config = dict(
    n_layer=12,
    attn_scale=0.125,
    bias='all',
    parallel_block=False,
    init='normal',
    optimizer='muon_variant',
    beta1=0.93,
    warmup_steps=200,
    schedule='wsd',
    decay_shape='linear',
    steps=7177,
    dataset='wikipedia_en',
)
MLP neurons of a small language model. Each row is named by its layer, matrix (up: input weights; down: output weights) and neuron, and shows model dimensions 0-127. Each number is 128 + 24 x the weight over its row's rms, rounded and kept within 0 to 255. Numbers have three digits each.
A block is one neuron, or neurons of one layer that tend to fire together. After each block is what it responds to, as a language model described it from the Wikipedia text at the highest values.

L2.up748:130121121115105154165139160129140119110073074118151128140107128102153127135104132115111138128129088076099132102079151104139131110112118112162134143155144172110088135148151127141085157140128130119122121122144103127165102133135125156105127130129111116114171113160113088145147120163121133138116154098177127090066138189178135112150133118104109140141150121152105169125091137160137155102119
L2.down748:097186167128143135121123137116102094118143110154160138161127152176077148115159169159101135129132117132170095141146104116151125134086128149125123114143150122174121162132101159126176110083162080134129143140098155121104178137146120132122089132126121134133124090139163147143109130134137148118152121117142113132145139111096138108117105166107163091113177116098073097135141151155139167140111
L2.up760:170131098148086102151154114121122102148142157145070157136106101139105132134139106166144109123107171082145153131113124155109087118111198111124115174096116165124119124120105152104154109149163143123107110102126135179138091142142125145135096158121137138135119138119107134099105137130145178096093110103130121126177162122174154148134128145154122168082106116124123133122132157134091105124118
L2.down760:105171171120124109138111149133116156131142169117127116130137149119199135142141114090120088100133156136148125121145116114130122142111167110114156106145137157171135110096081179118157124116149134131116108124132116155113106133106119103089119157089113137137155112119144114105149121154159105081119101096130112140138131123146092113126121137102110134070170147162136142107121132119108109104132
L2.up973:127142093100140100156126108155096113164077138157102138142108142095110122140136119083101111112073189147131129122132108106076108155175099113137158138076115112108153131158122117118134112108103144095101135105154140113148144125103131143101152138133157104131161079146122099122110132139124131112121078152198090105163170147150134156096136155121115125087128090139121143157121132126096115129114
L2.down973:077139130125114089142103099134140127163155132132159152155152117117124102142128096187107105150137128119134113138167134140111170171157135101143159110111146141156163127120115127124103149152168147101094119098134107119148106110172100144119100136123172131142161184147136164086153146131163136129150113125081125132122141158103162120121137149123094171149145141122156186156158113120145091095101
L2.up1497:145110099110106156138152157135174158157092123104139089122165106131155114128114083096156152100083148123120148152113102149160162143151107119142100137091113151111118110113138149110166127127110090139136164117103163102137132107177128113109095092122148167097125113120064120086165108109128178114127109104112125117146151110154131157104150147143110098097100157127126133123148156126130120117147
L2.down1497:061147154113134123192101075138142119090133131114161137117115153129158102119147154088172061139141077111117118099167133088151122128084121116146168117145095170159114132114099136131069166114115125138147093156148134124120146127138147112129119142112101141148131111150096112155144114110137120164139122136128128093121137128124113119122119085159141135105125152142128122148144129122184118120087
Description: Closing parentheses ending short asides, especially in tables before a cell divider, as in (NCL), (Greece), (1969); also mid-word fragments like ign, end, ent.

L9.up317:135118114128080119143125145104124092071166164147156146133109149139117143134116155157090111175108164143118133097111178162107141129103127121168119134112140119131109104151141124123193094079143155121157140134125151132110140126081110133113120127110167092096143185120159097122140140189136143123076142133128104128130101139100167112107109141147125136121128117120122145164143145105180088108111
L9.down317:093152119142124108120104129137155148146128135095097146120135113139153139129103098091118098138162156146116110149137132124133126152111106154103140149072115132139144144127122088131105159120130168140135123102121143156137117130096139152085144122169125136119105098188140144134101149111166113163127110139145154117120130170159132165107113135139141149138129161159131130120128137149166128113148
Description: Closing = / == / === marks ending Wikipedia section titles, such as Charts ==, Solo career ===, Bunbury ===; also the line break after a title and mid-word tokens like there in thereafter.

L6.up44:169095096149156141128099147126107157156149106103128158121143132150182106125102090149137143135147157108109143128137125124182123082140134109103082140130190113156128154118151136165077098116146158149136152127148138071097102176090165089108100116122110133150099122143138118078132125153158101148137119099107126139124111118158115135103133113130171088126110116132100124121150112141142130119109
L6.down44:147137156155130110128126100131162111133115131119110100178121127128124171112149167118194126122115103094139143124137137130125114128135143151157153095137104130166129156169148128111109115113100092107137157112169132103105110098097143197161131123125131098120121137116117157140128118108136186082132114136126112115115141165106087136140139105130106104089120108110126139106143109131105147109142
L6.up465:088137111156139164173156110121113117115089106127169108110116140144111138113122108167124137099101154096142162114114105146087081131094137149084148150142134128137129128127146106122138130172129137120139142069131158125118179122145111102159151099082084118134073110159167148098159131133120147137106133090138121124154104162151144168130086140134134137135107146105133120119145106155122115183119
L6.down465:098122129114125124126121147115125181127133139161125069091157108108103149097137119111141083100115088083100118113113150152145143102080090125105139117162135102116081109142137106158116123146160147104113158165148078146105115113145133112129135137130149143093168130107103122092110113115114142146120119120146146117112134111141110153140115101149145105130131107124098146152158115128136149209119
L6.up876:133142148105109096116121148085070090107156118142128187142138110112142109126083117093073177114071153084123115103100131123155135124165102110160095123114108141120110098155137120151099097142151086155143133171136103092129141124147116177085139137156133111137111126151130116134099093100125146151103137109152098146116155183141149122133148123117098105116127125108097097128090140101111131138117
L6.down876:133155063138140110152145122135136135149161130150104126137159120099160146110119123129106126133088120149122174136147119169116119130123148157121148083111093098156113113112104110092103140104101105129115120083154107142108150159099104185136146139087162107090140157178153112162139108142127147128128093131114128119132143136164129129152119131122093141151090107187149164063077128109113158136117
L6.up1068:125127119111152142134139121101095091117160113111147132150106146123146119089107138132134124131139157111162143101154148119094077200176116142116160090155123134174094122126132117138149170159151142176112133091102112097086122088158147126119184083093122160150116131126141126086143113143109147128122129107111141135163089141136105110154146093146130141124157109125114122088114125098056154170135
L6.down1068:115160124116188154132128121135159120166109106160115145118140123172161092116131156123180070107139126167129123141101154110155137125135149119141115125109157156128129160176133157127128109149081130116121176083115140059116115123106112122130137209106141089133159180139135152092173151090133173128163128127123155152140113116159130125141138169134101125135134127114102105127129090131153113114132
Description: Word fragments forming the second piece of a word split into several tokens, often right after a single capital initial, as in M-und-elein, B-ask-etball, K-ill-army.

L2.up316:091210103121124101143089114189096104097102118170137129118126132155141174157131087168103160146087105159077102083098145122126129139115142114153088137124093143129141104148176130141146118134181139079131105111133124120121127091126137138154138135149150149141132106156146191104120172131135089093170138090132110107140121152147128125140141141105114138126146132152143133100116128155121155191123
L2.down316:114131095126162160125127097108159135140137134121114106084134180152141101136173123164132127116129114143126085119140123118108096105152140127143146110105150124117116141151121098091125145139110105106121099121152086106167132102104103148181146131097195144133134125116105122132116155138117081123105099129133095112071101132104096120136132117145129090147144097126111144127128138111139183153130
L2.up537:128136104137108132148106108132152131127134115095155110124131155163147136119081155165156191121123146129114117118132148138146140130118193143105094115125144170190076089101130091119159122164110153114120117090123135178135134130136115136124157135142126129159135082114109130143156168119144108147087126111092107140120109155150178173133121117140138120132066136141139118116140185174129118142150
L2.down537:103151127105177106124110133153153112126088100139135129108133123118124130099128133153127110105166111135114111119141105135144110122107103147147155094152127129135135102110094125124092127120145140122131132077135104177127123126144110172140105116106131118126144152163124055119130166097130120145081131113081101119122122187098137117125143119156113154101131096159165153168077159158145150140132
L2.up570:108133132128126159149160094133124142107153098122160132181136072116170134140103098144156111140099156143098147149131141155154121143142134128126107111117100139109075112170134126151139109106151135165128113126125122116126123094149095118131172165123177131113132153115123119112129181160115141139101129101118129139148140132145107176135131073140134102121106116146170131130137112109114120140151
L2.down570:127116103098155166100094114079124125126147119163129137126162134162141116104173113125112127103167169138162111096154150103103144141138137121156134185130140135087112130129081123088140129118139113154137085107125113133088167126095147105147120165126143091117117149121079133137086135160114154125102160126051098113103132135145101192127186141075102118162166138113180091174125128122159142119111
L2.up1904:165111090152174115112110152165109124113136142157127162083135121142109143158144174134134136114093144164125147088085131110103141125092138127096125115106115164130104168152154116196151135125124119115131124126083084125115167095125171097084143149101139158100110145137122101121165137124190154116127164148123082155098127095143146115120153143131123101093123165138154153124144109086122101152135
L2.down1904:086109134151129155115140171143111114127148123102120122095187112108119108116106118137104122126107131129137126141147145125139138114137144111155120106147156137111112122165102099146092130152164143142151105104115098112134134140116120125172086138074129078142107155120153183129134134122096109119112132137090155139152140134093057145153143133125152130105185141153124166141102128180079101125125
Description: Second word piece of a word that begins with a lone capital letter token, as in B+ask (Basketball), B+i (Biography), M+un (Munich), L+aw, often in section headings and proper names.

L9.up895:116082113140115103154097119145149098107112167144137120159096146095163123106161109154104110172136114132159107135142131096128104145121112128101162093131121105158157120128156145106118137140107119081081128145129126114149071115164141116112133152119146148141103118165109149117154159110155124096128115132136106136155125128119112136114146143107073141163155121112132151148179111111130129129101
L9.down895:129127086135147135144137132135187163088135168143122101086129094172079131149099150137141133145125116111107119107125127152139124142095146153131157121124112113142154152117148138125132150085138130103049107163129080072117133136127091113120129134157125122127111126162141134163098131143106135096121103140121151102110154105152139103139154154120154099079126134134104081135108132113142145106101
Description: Punctuation closing an item in lists, tables or citations, often after a year or parenthetical, such as "(1972)", "(uncle);", "| -|".

L2.up97:147141141126160134145150116087139106137121135146137176101109130086101086144118131168137145091164132124175143104139112157127068146129108119126100113114086090139110094158138121093176117156149170132123101140186148152124118099123155133114173145170140117105132091167121124153132136167162171125166109092081159088087123127141146136121132113141118145164137099147158155102122146133155138148122
L2.down97:108093128141081165097143123136142145143154118139128132124158161150127155114113139117150143132173130180121176109133138104125166129115147143123093123123128179156151110139118115126119108079121108108142114080103169166131101125092176068119141184151191104136098138152126121115137180121106114118127171105171128082102117137146111086137133134117096126156143148122111105099068109128124161111144
L2.up361:163140108108091129141138153072151153174085132127107135128102148170086124132120114159121102121106103184162138122119116163160133110104148132105123121152119121117151092140135139140111129121138086129148127137095073173087102150133154146115124120125169130111140108129091142117098158109139187131165139139128130148100128176129141103143155096092113157137075121133121099182168137172122120145133
L2.down361:088148124141156119134135142131145123154099122120155121116132116084115176136096134165171138118091140127102141175141095125119139131152130133145114090131139155131152087148136148079114090105133139151100115109159107168156123144115150100101089188151137072133141122124129139156180159106153150149092133095096178176139146106160090104093090142131177112137096100150131116118106135135133134111068
L2.up1729:124135098120107089105111141166101135120059118171088109128134136146178115144144149130131183124108160156134111093152157146205095097129109146142104114128108213087172065112131151133154093113179129136091164077114142116112149118153128129152113139152125126111099076134142097105156187133113110153100114124142159141131138116152111115088112161140092120138085134127148122114104108104070118120093
L2.down1729:137116141116099119136104146129152096133139128137143165129143127095126172157116136122117178117148111131104144144157102137118135136103168144135115126150116116128129079117104100083127132126150130157116087118126114130116162132115115102139093146125111105116119125147085119135112119132182084094117136146173144119180124155122141067147146077103167128148148118122116094096161121141122105146132
L2.up1877:118188142120139086147124126135134080134135132151146139123138135124131091166155116137079120109151111136123080153144137126104131106100161118116092127109069148112151126139136157055135134120156128111165146139123127137172120127137142028129131118120119106129119137111170123127148169138143152146164157149165159133070116144132175156101083141086091113160129115111145127187156113149134146141147
L2.down1877:176125113129120147107168129160102129114092146105147102163094127133089131160149167128133155151160151156141118103120133154177096107148073157131159147165128125113129130106161087135097115111145116124118131189092149094090151087177110077163104168146118117140133129156101130071119144062174099117122086135157138150144113138113136102114124115128135126137109127128161160164145137136116132110137
Description: Closing marks that end a heading or bracketed phrase, mostly wiki-style == / === after section titles, plus closing ) and quotes, e.g. "== Gallery ==", "(Main Street)".

L6.up8:125158141171102135133145121150113121094129158126184154147182138133110132159141128138110138137140113129155138123130130124154119153147119147136121115121158082163107126138106086122172140085110167116099089112153104190160110116102147090148151107111145128105074102142155129093089144145145115161137131171156145170112113115118134110117181120124164140140146124154121156135120179152145102167141
L6.down8:094151126136126147135109172160130111115136148107137143121121097131113129132106078102161100156141111153161166127151115120164119168134111098133141103141098160080161104177135123095117109109094137090145130100120201141142121156130160158127158141101121107178115113154162121151073108117147163146105114135113154136106118107145165079125158133150090095167139079120137119122094151152124106112164
L6.up343:190141126088107141127103165135136129107138163116165148094130160109066128120125154095104130176137136162125150171140169118126160113115123164140116116142137114113150080078132120139119108104158111084113117152152138065141111080111109117120114120116144110140142175136089098152104149142167116098089127117162199133112105116101162190139126133124103110108111104168141138140095153121105138124129
L6.down343:107105124118129112106151179150104074113119147151108169144132146129151086142097131135120144148107138129109095146158128122142131131128095134161173124137099158137123127055124114112112150095093099141114150143122137141134102145109125114118110154090144081153107133149132090079131133128153153157117108125171111117109109132073137122162134138148165132157156144144096142142149112158089090125127
L6.up361:115146139112106122100127133063128111128126144191138133145123118100129098154140128131115106128160143124166150128120128115112126111174168172161134135186121157124112088125123166133142107097131148122139098180130126150136121092141163154133130100107179105150112125140121123077141133117129135150073140158138141162097159110121165098147091139130152118078134107102135133137087141132153140086176
L6.down361:107165106131116155105131171149148094128196141156160136122118108087151146108124157100084130150100138114111110129110162170115145129096095133106136101145091099127117142151129135097156102110145132137116152123122120106143145080071108130126108114091165154157164139182139110138167114158125135103161113121129143127079154126139120125128124092110102128171109105174163136133114124114119133128152
L6.up1106:135125095103098104077146109166088131159135121113136088096111115129096108163146124141115094120144093172157147179126173148082132112181095134109122153121122115147151074111172149113143125106132098132122099144113137091143129124116140102085091105142111136144138199119114160123086105134115170107113134149088156122100145125144148200116154117137114096122128119115118143128110146156109114133089
L6.down1106:118055126146154147130129124146108125126113146117116146080145106094142144131159062128104138150123119117149129137121170152155149165124116163101096101140129126151095102133136131124143080099104139106125122139112131156130139128102108136084187104093127116162182124138115116129127116109103118132121141115129107122120114116140140124082157077138132169151150147144119125122127090095098092116101
Description: The closing equals signs of wiki section headings, such as History==, Charts ==, Dialects ===; also table divider rows like |---|.